From a checkpoint of a small transformer trained on Wikipedia: MLP 1024 GELU, tied embeddings.
MLP neurons of a small language model. Each row is named by its layer, matrix (up: input weights) and neuron, and shows model dimensions 0-255. Each number is 500 + 40 x the weight over its row's rms, rounded and kept within 0 to 999. Numbers have three digits each.
Before each neuron's rows, "fires after" lists the tokens most often just before its 100 highest values on Wikipedia text that the model never trained on.

fires after: "0", "2", " —", "1", "3", " |"
L6.up336:498514403505498533458479480470554464493551576471541616462524517431468497519483503566552454449453404492493547506547592505513503485572518460479459484497527482606457503497517539497466514456536477565501483509527486487487505479459449499444517487470497542478473493518504489514523438524446520439459500486506465493496442516580586460378521521523453441440520441534433494425536522416552523444469503468517498553522427478474422502540549446503524467468502476557485578496524457472473493496557476560556536485537454508461424481523566539497473511568536490490587472450537575563545490546535535512460514482552501497505529511537503475513473567462496548511515554469502479441444499473481489494477505493497480551443463493502526496536477417492519480456479494529505454566481454536529518492609484

fires after: "0", "1", "2", "4", "3", "5"
L6.up723:535505489461464492481443490498497546482499468553462534426470450517520498538518509519591521530522495498457481548503485511456478512507459543511477456552545468525521503492449611455511552554506431584474520487504473552461560455443548506518478592570490414479529420504481531510501483513513535511545626454468487483460489539547466550462509539445500488438501459542496419537489508477440493508536501468432450514461486542416501529516453424470477499482474513478550463420565483528448550437484497471503485464439463500480477435471432468445469569466478493493463478448473492479483561537549507491452448520448526481591514406424571471557502486503516453498500479454471519529536534555521514513411482499475483432478485491448508484437523499476530531538488531532489444563385516464446486507484483

fires after: " ", "0", "1", "2"
L3.up617:516506446519485508548497430478489490490524460442532486489532498414514452481507547527548474479433463476426473568520494505445517486586506444514439530496459425588512421479478545503502488431502508435500466466501427506418452459505509485458502478505511531550487455551484544531501465525466571479467442480521500449471496484552517467442497470509436455428432537537512544431484536434494542504493487488505477452569494476484455600512543455508550533525545435494506523425512481507463469459563438457498489481429493529467516520496492516526489568493532483364593482515494479454533538503484509507532476461493477562550534460469461422478508530556514591480526583501502509476502543498495494458481438505538558504510490467477490519599528517530548435570499492435477491466483431505491454490560410

fires after: " in", " of", " on", " to", " from", "3"
L3.up164:499510453557484485511467526508497496499501527415471467489502464480483544519459509533450556504505494510489464480495487449456452517519484529484497522454527569488530538507551519536487418500462520525466575505393522502455564500489471509493420556536532543617417451509408531412451509485516549406482506471464508444517493587530521519558507507524495538420508460526516512481534495448476507531521556524493453460506540477446485504508489495477506521549486513463421507516485519505436512479403511511368519481474523478486481521498530499491447506517467520557554626435426516534520518488571516533543461521502515580451528433474466392467524562481428549517470526530515541498548511527482549508446490463458488587398501544499493520520546564541506529532473522503442479511495451517448469454511500

fires after: " ", "\n", ","
L3.up350:556455451537485495554458499507543450526539404502493587514509484463464553435502440509420500510451549440488406542540467577463488508527488514514508498475446451519507456498539533480447496540544523495489457533492465507501554488441569465453499465547508493607482502521511569470521514475563527489522509555527551411466435529530573476497541524498503535465444452516525582480502529480492508467536537519496494465495504514384438587444526516569506437520489479542493531544474557439533499457512438512471439460465471530442473496518511432493505552546537507431456571518472581458505524497492552484472491484501490493516536468478518449479494507495453587491426552544506527516473473522500541462522475473499495451459480535474494476523475489533533513543506508499460461457494342536485479542616477

fires after: "3", "1", "5", "4", "8"
L6.up586:500466477500532533509533532491527505431591472492543525468487481448437510447465447533469521477530459440461549498578544462467516400575483458503456503548491490572493497519459501476454549502604480521514471472544512509565492476442533401420480520585517469553523483545560507482466457437509464510508569491481449531454474503508513539437534504523461514483567448539579481459547590475490544531531476553462444436465522514473430510472480492560441444431502523489523501458512511480514558460550439483513486534530430496512519471460513522484485530531559497476501436454483542531531512508554526485450508500460492488538503471366492556524477493489514582463529511430521507533504498458522520491421458538534456544417415444553464464514466516579511520506471533504463530571513513522518454540540495

fires after: " was", " is", " were", " are", " also", " "
L3.up105:467450469485514505453474496560552519491539464468485490531604452474487571479409510533541428421473506530476434497542464513485464489500554536521460501496462502451477505444540576511528476429544522543513412503498499484481529523566489426475501524492512534521550517453495530505522458492466519414507555505536455436527457521576519537488465475456495514517482507535462508492487487459501511458484600526478507537502455533464429464509500527555514606510483538533446518521387445470566436505575492528406521500472504496500499568541464546448479552441467486503560545443492462498497487487575575515404492509463503492590503509495574455533519577535469517550432499496564432466523535513481519521505505454494452482493518539615453436534557500487506443552486514540492453481500461516512485532524509

fires after: " by", " at", " of", " from"
L3.up245:565480514549445473525510447536490543478518482507527520488501491492508557512446479499475489489469431455490458517446524472419497525541494473568454498429486507521587467503569478530451470442466564593565508349444470518543505424519561474535518475544516515519462447510535512466485555519488483533521492518497558501502427490538472530514435471509509506437471487555469479468444516436501534559460499526468489484449485456514532528464499496500580505436463441495491461475489522486440510533489473516461480499547467562486533499446473448500500535544473473416442447491481593549499538528487531428464491545369430494501495436446499489583491452510576554476487537565479459498506535505489517505507449428459478551515491523490450439533517551551558551477453462462447537509494456518434440436486520

fires after: ",", "4", "7", "9", "3", "6"
L6.up1017:422425457510523485513513474512571502470511471477523501463515523426415528515448433562440524504487440543429464524581535471486483448551488539503446501517471508538491536534475480420451532457532528519501508524495514519596498498526515418486500527552560481586521487502544480463482416458574435521524495495397452489447441543529481548437522519546505456489501447552501476485521549481469487435525440518442470477459497516466437448468469506492463456546467492507519495462534502492488506433509442522511502539543466487554557462511456508490474494572483523537500479460506535487497507499524509509466506505497537436489525434357468491524493508495559500486501531446562485521516561493498509578411476556496480494470442474433458547456521554613521552473450480509467490609482528505485478568568513

fires after: ".", "\n", " there", "=="
L3.up398:479518518541486511488479498505492460507464415425473546516504493475483500523469523472494487582482475544519460530509542500544443521573429512513458440486548510507436579455435518504490498438400557520503502517480576485555510475450547490474510652457432483505501503473443480494507518533423483518516483517535497523502474521508492466509550510448436508515580489536448514466588521515566552433509503437500508483517532406472419503435528541478454563496527492475476494511519425570486480538506509421536496464465546515476486526462488491443459562560473507464561521505535495545579474451582543504508579508537480509501408538500524539540481540420522398547479476446548453533503537501496498449462521476548500501507493525482478509495467459536581544504500484550476537501486530452503411554560529

fires after: " ", " |", "0", ";"
L3.up434:482476349505485501547496431513489505546536465506494497467496462488465521420491495545488445494413474474484427478554441602482525478513546461497508552462520430554471407453495510493517475399493525484578426472485504501481469538437447466506439425508496516517491481495500529466490457555437556480421475528514507469490549560513592433462469529490455423441463455539478474516475520460492585517490510482466491457542483504485439582551531510485535540492542468527522528549517426464551465487500489466514512532507445529458498601536502496543493548518538520460553483491545472538497489495551485494534460487463487507547539556462571476570503553513453599502508575525534532508499497533468536438500466539536514500487491529521515522519493499507518430548480528447459451497489390518465493517564456

fires after: " ", "0", "9", "\n", "7", ","
L6.up683:576457460516473532529464477452495538495497447493478512473456625509441509507578521560478555454436526462461496505577426499467511473517465537479502494471523464545460504522446568586555522543507461493528558473533452497565560498463527388451433479521435472530514390536488485485513515411514533489557552514543424458513499522494567488519445590457499468549537434525490506421555490514468518475497408537436502498507498544491500557467459479502523563514551491458449475529466561431464507506473459462434520515479477508544557454505501454485432577498547515404444560495490503497447541512460501536490499466477510513511452554475512479520514547501610580455520508548453510512498506561510492521430523521522519467521484536513478426493510516530540497497471506501508519503469514469494486512580498

fires after: " during", " in", " at", " of", " on", "ing"
L3.up317:483464506597434539527542509549483550509506394485473494455480477449463501475430440483415481503477477438464520508500595511511477498533460490555510495505508572546546476509566549530454482481452508560482495502413522500506514401474538497487438510568466466568443488492476511445467554491466474490449507449574536491532432502563559528528457474497534536422496454548503452506530530484521574526505473495510457437456493465486462490488534480401535559442474447489498469528582484527461522477456479536511500487476512503494519537464478469520491525626492524448517509475557527572503543486524524507508488537463404509488512468438495497547497506491574567502541563478497503497500531506470529462491460520524436599528459486571447493584520490551538564458432506434464526546498484491476539424538485

fires after: ",", "."
L3.up60:532491445551546497545460529549526471436499547443527452477533496496456556475408539484488463446504489521502419562552490580542492487558483525521403414412443520502459550428567493517497467486548489497522502501475522481507550517502450483524482511429461568494474446482470460517448474468449547502477555456487540461505464475521562497499495457519540569503436477538448506465512523566502456529445502531443489462484508448485503535459601503496587463523496483476507521559489454536515511452503463492493508520499478458394461564468490440513495575524486454466573519444485498547499509510564547577434517427410477482535453508487492409539534599542502511493520484504567443487491600498439506488513502508527518546495493521501496544543486515573552507537485476483499534507459404508486483499552503

fires after: ",", "),"
L3.up409:475472522437515472588533444442520473480467496471477497498540449436472542507421520447479485561543520478519467486488576563555522444598477484504499452465458573460441471489506401545594539488488469520538540428480473511579494502483534499547524536465499489501494458471517450550478482465504432438546504462503459536473509536521567531522477462535541607438500532519492495524571448511452470532433484508432509478484537452500512491482576553497545547495541525529510451517473517487550516498499491551377492520538493453436535554518498452516506514407504462555538547412509494517492465494504514551485490410487480419475452492486519389525495485572506480509495445525498489452425535523473510547473494485553482536484488491525501586524528509516519543595448537468522514460466453521512478562508509

fires after: " ", " and", " was", ","
L6.up383:514505493446487488502466448538490524567517417513519533581530484535503559514539521525499500523491470492491470490536517471501438522475431484520488555420485470509487544506543481505544453475493435512539423457516468495535572520544477388443496510589516470520494526464499501386476551493517474521437553560550500467491488534528501521484476416563414541527485499530485580477482519473520505531442497562505494547485492518482499604520511511536509506512515412456535472547520495430566521498503478521420469526427499499459521523507475522485547530499423458412410443428509450469484503510525559467535501422452507535539496442435547513508548564496411526507498447543500526566488475493545577513517422479492534478459495534525454453494514504468476527515506479464471434469476484515377485507588488

fires after: " was", " is", " an"
L3.up207:497467483464505519517481510470512511448510468521558532444547498525510541559428478506491408469486569439491469594461444492479490455548480561514551489466454393541506484503481551527595535465538485517515492400502520525511502491535516532467537511465500504466540493528547428493456526468476505490522555501537453509558509507539546469449531563527516494465518541516514544437503516516511471441492478552488483542499504499472499544464482475606553465534480394540536538458426565507626448448518463595435479491526472560413484474469474432447477555472538455460434478482494477468469496459449550585464490465460490434547492521504477518486542521546503498465479503470474478501504503498555445490508494433466527494559487545522497492608498453529510445570486531441483530465444520539410484516524517

fires after: "\n", "=="
L3.up560:493469514511533495537456539459449465525504488414521493490532470438491462532523563463429456543506479539483445558494460485533458488559525521560569483493611513535507471472479510533456555455450517510584484493444532529508485436507494482504478532507418515475480438474462543490576500501515465541535467509516458514510443487518482473455477447462464537501540522543473491491562581443535556449537575401528481486551526444503453533537504477488508391485545485467506468489433482492516574481499481509551490492512475495521464488419512435489468585540565471473497546523564538555496518443476519492469519533416504443535446539461532489498552560488582544545414509492500496550430527481552489414452481473431520475482489449469506513495461431426571453537449488501435498538493472447475537437534511

fires after: "6", "4", "0", "7", "3"
L3.up172:493538529499538416446407463532533468490539451391534457466483497467468471501458463545573507501451472500444518538459501509485520557558487552472520508548535460546491490499486571483453504473450530511507542459467493511521507459498499500504452551524521481554558460534496499498490480483515502483545537399464471533461455561482437499460499544518534457506441473525408538506539605485450525528561459520471491491504453534513398472539447492435475506484438487486493487355494525466429527399522455553511505527433517544519498504473450552510495538484526494509557471423524517528498536545540484424478458482493450547557511439451449467481488478524531467489524585469496535452528475488476452514424464512511526483510453457447498535445576573496529465590493486548475528528564449501490448493532453

fires after: "9", "1", "3", "6", "4", "7"
L3.up640:526546463495481415451392476456524467543494534504506524443478497480499527527480441469480541585508502426452472506462487541468528533533450561554518507485482452490528481473538551466548498488426458487501468450446472540522503441481559527487467452516477417496542510511491523500528535506668508492510586495520455506505466521491490532449527549462491469502524474513498509519540549448482495477544481538577487502512507489482514505514441485544503468472444485457511505415458509466518546435501492502481539478437521561480561450467430482487438566467501489512519506479553505523518549534575446502434527533456478503483438427468474467560520465420587440568482498459510529483489486534511494503474540480501536440540375422459515538446503525490510517566482547538415448580492543476478426487442504

fires after: "2", "7", "4", "6", "3"
L3.up667:473591457495492424501428487484475401492502508478547560477567483456498512625495474519526530496506472540466504570457500516415488488484521514499570502577573431573501449469452515432511493483439493550540572433492464525481501473452521535522498541510500462444510433494477497456554527502569508497518521439539486568447476526467498540462523603540479465531476482518460505480495563470452510491550480524544493507449479500467422542534461495494485424521445442512504459408506526516452573375479499557476479483457542545530508512482461547512519554474473453524455466488560551467496532495514448435446488514467497503544500395457505505514460433525524466505510512514393560516489480498442466533455466532480523525507459490444539592471525548497487578535505503515518476532520482525523483493516493

fires after: ".", "==", " ", "\n"
L3.up822:502437494610426497512460561497469505481518507460457534518601474496471497461449520483542458519518493457510422543434413532471476507525439544479523463526521479496463516501540527520484495429444491504582410512476536510568447433494477507501482564526505490499502533528469598503539545497448499460477568508538540525476508482553489531528459529475411443543551474532500501425517496457547537454485598445501479455513534454516478525531473498588471527527522506564544520477461427518544571492431491482511469510508489555403544496546469446489483578488531522458500501479510594501479484471589498617486521550468512456470513532473545525553497496485517465484426503473497547582524474512495508434463422455501479476502509573417514505524497467488562510523488495543451453475476510521484540531540533

fires after: ")", "ed", ",", "\"", "),"
L3.up96:515435461504448495526498441446544483482505483585472524486588510392492597503472484512431482439509459478495506433548503434394488447588506519547541510500435437557550473523468545493458537479463487443556566421485447509465537527497471535529477554528458514536468449513465580463524449514534489437467544495507495410502509491476546464449483486517523544438498521513497458479479523435460496539531513528534476462505533473462477521523530485572546536471541418468403504468503513471480543480473478497480517492476491561505509598547490534495461514510541460518509517451514489439447510498497481410497491428498533507504562494516492401562521570530490556487543533584473490529478518567499535487520498505473554506478501569482437564457456460472521506577486544450457441493524521531436449505495509

fires after: "\n", " was", " ", "|"
L3.up65:512491472468523472586540451454490499540515450533504443474565460449509508591480509449486464427421452526390422422534465497459461496530466476578465568434500436519516443495513529512527499444466477540527484553503456513515545453536462448434462507539423503547512460470470522521541516479516504502503465536575484429504477494517438554504472515453457448460478470542524462362469515432456572489504551537524482494514472435524479567549528511512556514529497465487482500516435530487489510523589501523498464480501526512514566490507491500499493609503519467446450514548492479461550485524440488488516478476438526490543486545482492452453522513548569612497531514579474534473494520524510581491466495458569528531535506507486471452541473459536566480507469555454490426500439448476522488491533524

fires after: " ", " (", "–"
L6.up930:494408408503537567479533528514504498481542451564497484497535514533459485523487513526509523498462487479507474441495480516497524515509450501467466540514505486476534505512494568503508553454499479438572485436505509542485534498493487444503386446565454506488481477586486525462529491437516531452587476512525513502416491541510475434442448505446494527564545501521541465422491476509530513447485463515464422540603504486431503576515499442549520429554532449514518509454453465456516501467466467469530509590475473452520537337467510486504519596475544494496471570383430500500451476464460470556500462504467519387535491527468487432523519558520487521513422543531472542524470506488535504493533447519503494495499491474480535481495473484525538519486492476448506511480496504478400519541549443

fires after: ",", ".", " It", ")"
L3.up775:484477460498494529545493522496507467524509569517512599463542496466497566503421540447543473485493487511454432497509596507501507498593457526507483483492448462506436550521470431542488578498515562482575553494514494500516466474473504467614489505434459554490501450482524466582529482475444518483494518492482516520383434539574511488475505569474491530458534516524455564461561494513451523452447538480480533518492552519503483470470503530511562472417455478522530498445521396508509475402596455519474454479544432510433499492488442464500531645521464451485496502514525527510483496503513492538456461452479529451500501475493496410542529497547523477487445462526453541520479547508499502461481510482566519575481510508485488548524438476537542568570469478510472465495538453563502490566497451

fires after: " is", ")", " was", ",", "\n", " an"
L3.up13:534450463488492514500458478472516517523465526442522551509557451482521560498443555459436459496401490501483429521546470432505464449584522506546548493480510506463425462459464483563516483502440449491542539511486529545488421506508501516489577558500485504508454465485530487525559440504455557462560535520479378401572516468564564508516511494490523517436536493532450449531486467467517477483512544488527477507492527442480544502456504489538561513524505476528462514555487518534533500490554498602439500474565406555496450479515397454462444533501501503529472484479437501485493516485498450547495471493493492448487573468505537452532504572497508557525540459505557475484486511494496464468451516510465480517499555554455441510516487538497595469493449493523463385494451529518468365564502508

fires after: ".", ",", "\n", "4"
L3.up827:536447493464477477475482517505527485598509545489482523539546498498478556508452507500547509463483504522444450547516539516525485502632482479512481482524520530532485511428528500459448567494513490527579470533477529505553511502418548508545477516451402526509466483438477480528494481473473470440586538464479531490442392540494495523473504483433483445471522504520410500527541494475456474462499601492442486514437473500476503528460488497570552468453448519457492447500557563549485529548516481504477500517561405522453525546528407485490536566452497472484534486486525528482520519516601505443418500472425486469455537496491618428566524502511492469538536451490464466522407554529476500470549530516474477467502482508507501534429495456429490521559456520533465461505521470565457462534484425

fires after: " |", "|", " The"
L3.up643:559443470537500580527480532502482529525516506438519575547563505477485495447439520508528441531541438500477519575557543518481478476555527521536507471531436476511435508499504529500472452427565487542499477450476486509454552499504480495515447527512526504521485487482449481533549429414430551458561557373467433551486475516544457503516469487486479436461423480513488511468552476397497536527511563546495487472509505472525439571485497478564641493528412435609428518521494499521513488504529487464525505531515474488515451541486485488516511525494464462477441494511556507517490540544575485489519570497459450519551458567449483499475480504526450467556449504477483465557479497497510502468465394497511608489495526539561463485478525529552525487489494454552485503472477486431508464438486460

fires after: "1", "2", "0", "3", "5"
L3.up585:442526388530517537496499500567468560535484489456530491488536471484498420536516485531559502558473463576419457576521518492506500555498494525533469542533608554550452502447479547489475475437500463572458499545430472510502520456478480499526501580504486552510499455469441589458508419544478502474527505518497466454496515539564495494424528514488447427498501513550503508488538564451483565498529475506457451524528524534464433574503473460453477423467477565474525471515555417486458519515556506532530502515484510482443466573476438520498457527500482508507480504406528533537480584496560502453526482486455506497515512456409492513501532503430550533464481591500469478487500531467531474496489545551556510545386454431534442503479569480489512534447458491575509499527474465456469476487551512

fires after: ",", " is", " was", "\",", "),"
L3.up206:554492414507510466503461485502517450453551497537514543519585462432488563486491430521444525518491554463478506563565464577425534445547410582573543506561491455517456463501514597515573559546525393528511483485466526518547447499569517491547511524558524462519468516553542556501503534441548458495463495472543424453534504505505557517513482542556514432521463505520510430483490504505488497501533487536550488382515517448500491506510450496584529533486404492533506489471391528517507517454405507537501500487450426542504478481517526439493466561467504488492451540487481505407493518491463436497527556527475533457484508514493516460495498520494459524445398537528473526499469465496513453496488494444489502437512475576502469539516506492521493434504536500531444482482487560462463490509556533

fires after: " ", " ("
L3.up713:497469461484556580515540531533508550469512429522503521556521494510488483507468508471448533475487535472457575434512532460567503521493411469497404499566464531531529531524471505592470497512437518454551465473482538533552552519531444464486485461541409551438399498525532530489544501448488394483468479510599500497510471522505469475448464474529515542541489541531533535510529500518535557474499557541510451498493473531443514509487641479515532434469532502500480509496468526493515553462465502556453428523492512469471520407522511479486510536419554501438466535449449435478487470403421419506525497444476498411442554524456525515456529536525506571537480520557476462455521460531508510499533513580538449519504487463514501470544433488486513475466476507428518521499488487465459489467522436

fires after: "6", "2", "4", "9", "3", "1"
L3.up788:489582538460497409449483483444521460506475552514478534556487485464467534584485534513520576570488540492472484523489474556474507517540437590496512491524563469516459502425483492429503517533509497512521496459522416513482482503443499471538461498522465524486550431484425531516481463532584503486547565427497477461428466541500533525467508513464549511511529510528513511519551590478467513509533499511541500489495475483445516536480466518568470467490498495488507450486538527484511596411515517515489490432492499540518581479444461529551483547449493425499446518476584508436498502502608441442452460427515505512467473416470495441535504449529514471536554476491434507481432477560451487521453506506421511493504438432447480569445526500440478462540503588524459507559562515530497416509471539

fires after: ",", " a", " the", " as", " |", ":"
L3.up780:498465457522527555524514485493508421522533461495491466457452537485451468457488434467508465510466486545479456528530505478477524482548478522544424541442428455483452590459503517503537493516462438518479477550496429501476521500577490419424472525493483479540435489518471443481503484504525538515508496498441468481605469487468498499519553539567438544476470480519476573393471484502491555533479519561506522585459507446495480569451572523507546526517399492537462521514429592493498545473503434511476496521591430491469506435522468505513500567479501467490535523455471520515513521521462416537563539479501450466499471513495512450541499522508487519510537525545548474432443515555601468511486539393562551582492515560558510495449515545514503538552504430499520551523482435494473451477518460

fires after: " was", " is", " were", " been"
L3.up779:406525468449513442507552467461515497512524475571513451504525492437511513571466509518497496518439473400470479460515530471567494446507485479532465510448458479536485512484539494535544585443469445530507469527456529514461464458533500484462505471524504552491426435462463553452505454520493489502524521459526491433512490476530532541462531472510469555445474596519551521354449478437495508458482538517523504519492473512502497492458549517510478557527561513501505536448426554538509528534561457571406513560538509516461534456547482539471525499459492512458551561429506496504496479447527489533509473432513518499558449476475531404485511545612524607497486525487498463490507481548526538523481435521496461557523530486457471492610507470430483468556477538471499440473506436484503404502547535

fires after: " to", " had", " have", " would", " will", " may"
L3.up972:473505518497460486535509458477483499491505502476551467478602457410510514540472513548460504410528489540425448559570494545472476391489484558581521496535442504543471535468489553492549487429500527572574502456498473517502511484553485530439566538515449528528523491433512477449530545520473447490467532491545513556463445549546500540404429441570488444463505427532512446426464524428515513450526511458493506413460482483444428445559536524461529438533484501510496514535517423464528510478498485498464521499448488569553529478504415507482515552591502430447522414550539530496518475488439510490498524532495516490495540540477473483484503495557513507455463513553411539547501505497541489426539486558573582504525470541487462481480477520449509444504496517513517437472510464490525497507509526

fires after: ",", "3", "7"
L3.up751:511455469524484523520518487543522461509498374489499518442583492399470531469503487517478446481486478561427460581571512549412483483569475513551491496527456500527481488525498570554526530510441481547536438521449483502533491490463514491497528486520473496551489476484433527531467448437519507470477507462491397494459442574538506495478503515527423508472545458537519516474438497487441523539525512534454482504514511460484449557510492493466505588467409420547540507467587498453461463426476469463506529495435484466444525553506487526444487568463535472504557485516509498505539521542445540432553497531501475482478525559475579499534491547525511517452491625527502478432458532492557517442489446532520540472536500520501466487521547541531591528518494444491496489558472495520468402521593520

fires after: ",", " known", " is", " was", "),"
L3.up970:470441504481513508476513515437555469537490499535483454478514519509492551595422539577471499521498503528497453484494515475521478452591420553499469488448403447441493579517553526545530519470487466523490520485498489517533516488518561465495582503542509509530483429501480407536535501502480520410558526469512512458504442503537552518484542497513551542458502550514477539485487506537450474503517565589449503509492501432452538450373594524504501528518516473462457514534492518542627508528525478571390518513522481481446505483507454450483479527498508498531504515413503431522527450431564555499458527433522480511450518503516530432522509515542461494556556435486512452476463521545522481539455502479513494553508503525497442479532473531521537521556464508493488454414422464528474392512489506

fires after: " |", ")", "|", " second", "\n"
L3.up39:505483484480497458571447495469504502475528499488546523464602483436464562509492531513395527453449466551438509463485521458560518472548468437519482446542462489595480466473537462557464515453512552542555542484496481524525482507460538484534531395534535522477460425486541484461493455533497469586509546505576436517537391472496527489454490537553502522363484530520533495524521519444418483526500527524498480412485504513557462531508504478489582448536513460505485552497532547481461492485563481554450486518533456545481466550544483546511503548530507431399473585510526482491438526466516558473419536491419466467444519501477582457516527526505467574520481544554440498500511503540493522423477472548481477520543513506513476484529458499475478484512493597507504471469503465477498446511503518

fires after: " ", ","
L6.up711:528489471507512496509444543495604450429500484510493545505493477466461552465515525483419523481418491522514494441568507512577474541528523494522506445453464431555434467454505558483498522515573452521523458440497506533469612558551461452434453560499524545496449526554503513461516476438574473479524580510544459457523420476455596438518508477556478485441511518508476536476521532504490460483493510530506466546544486471468423572499533486568511501463469454491464563554514524466509525475513489552470468503478448419531464442512499516464507514570519498500469522434475488484446474523525468480450462500475509558523406557491516449499536532518434500557497508555587549450409446486479502524529496520503489531469497523559480438488469472508522474483500432466417475525514506479494414505611507

fires after: " to", " can", " would", "′"
L6.up262:468476494465519526518521548496480436469504531464541445488494536489512464573446559554539537481470512536454482467483471461501562437461504570560477524553512497514493471511516526507563448450479438513489525463520559509500477471603497454559511597492400460468425426530454461535511516484490492513500442486560409515512474550491546481485531487538539533490529495554408491532473460501514467496543491461510499522442510490459499550456511467515448539542604544466547461500484523508496435444479485464565492513466488573525510480569442525444438630521520486512517516525481484496503444410436445467491521477533492512477502538496437539475578476496546508440497607539451511499441502480546406469522456475526496502497500508527511528562524469478465480578517515419499516425512574503482439519470461

fires after: " |", "|", " ", "\n"
L3.up641:523481517503467485593480441537487536557502491475495519504573493506478539493424528462534468511462415461436532470472512487555417473576477447486492469537433472501459453519499445547449484412496493534511528489451488529517512461467477506507475455465516485495496487520460463533478424399486501562496533482504553560501537479556531526481431523470549441386501573524456543538469527398518527500454517516535488430498528506567444572510511510459611506553557444552462519507548577443529488487544495543461514534564463532494497544514469479502520514559474495395439523498531468530501507459540512552475493508526445485450464533444568487539466548485502501549505510502528505501501516490477554433444401529493516494476506487512491489593481434456501528561484487443499480469555453494443484484532410

fires after: ",", ".", "8", "6"
L3.up263:530440483464491557520467521486516554492508451465463566464557459482455560427434443467518481548549531467489442511493515550528515472571456566521574482510507539464421469522548544482527559485492496534596426515429494517563518463464520420564416483491479513537506524486534495492533536472414491462412570473495473485431436597510558474472456470505525540442553492520402493529550522450447511469453524499460484489574538492485533551469474517516580476475455520520497450488565487490467547504479457562492470519510453481412572550469485461500496543494564476512508529447503498491501508514571543510504500495357456398470492488465536482530479537487466504474472484455524447530486523455468547447524476531518506486479497512494475456486464480522532565540459508520475569495507492498421464534504498

fires after: "\n", ".", ",", "8", "1"
L3.up623:520476476496486529560465556486474531465473506522504481479522499461505450530456508498546496527508502539445418553541543555482476463529503520539511541522527534532486596517490555515512466454491528538492503531449466494577582488435500493495434506499422482531483459556480549471532546497517487516516519492568461527484497526507490508442426506454471480505545486556483469509512489496456617458552485483463420496493537457491391578486564496503524519445448504458461500547497469440540507425504514551491486550463494503501575533459492448522445559508548476509483507512522420532493532453590538533537584528409404441501494528447577529534550535458571536501496572512486477445431528500529534481522515478556548509512394444557501507548498470484565523493441558547499530561409471433498519523524515

fires after: ";", "il", "ed", ","
L3.up790:518441452512440523492481434596528506513531499463517533470556445446445531502458508476454459491482488443425532467530452569426507425606522493570470534499517499593485429482443528501441550487487465489543513477465458499523495499445518480508482473477471532472477548540450563494468455481480454430444525503558462498533521495488554478498467524504492483497482481517518493526504539431527516616495551477570487455527537543526469518555476475560499527457506437553538522455508535523436512468469509456447500538512497487517442562517528488550442538443529437494474525501593495443463498430515389493513487486441513474499561546493540459553523572503492531575433473596515469547511505547470507428502448572428542455482512495492517572507526522486523503565481533504456465505462503536418449475493524

fires after: "0", "2", "9", "3", "1", "8"
L3.up375:536469522539501437468444469509505574471488472528519479487464536501491569527462472549469426499502463476535490514542530488475493499585443513521475537403514512554488504537421520465468518554489521513520596435530527491591482458483532427417493510486509418545552488440525508445453473468539467495510500515506437462523465502496544509489497565461486513478500529524538588463557475443455552440560469564480451488457538526513462525437449515563479541476454407539515477406429489455482465432457455491445504496529481566478523532545524497483478524454478441551495545452533442576499553530581523482529516457532456552584495477514425502533531503527557539474548572470516422504495510542535510493445548500504528456542451447504486503499493520569567540571489482434490489508436482470480480518529502

fires after: " "
L6.up780:448438502533482633478562530513479538500492484502412520509524414451490498480516531500488535505468492499508483455519537500538414500521470508527403469552439501515461527524555478569500554425576463468547543522479439530503485523502448403523498453536502454477410524598509533512577485478427501427521432491542520495537521485507515466506446522482412543520506532542544487427506490484461557513473516496522441513487477500459463556517582494504504477453502447491442553493468480453558492489506498506592458495489496469421482443488494538506507512460526553505480508419500449454484454494473484520549502485517465439473457574470514478485497495512452546550473512542530477487482508505544583541504417465509508632505514503576490493529517497535522488557481456405473525510554527542525455476545433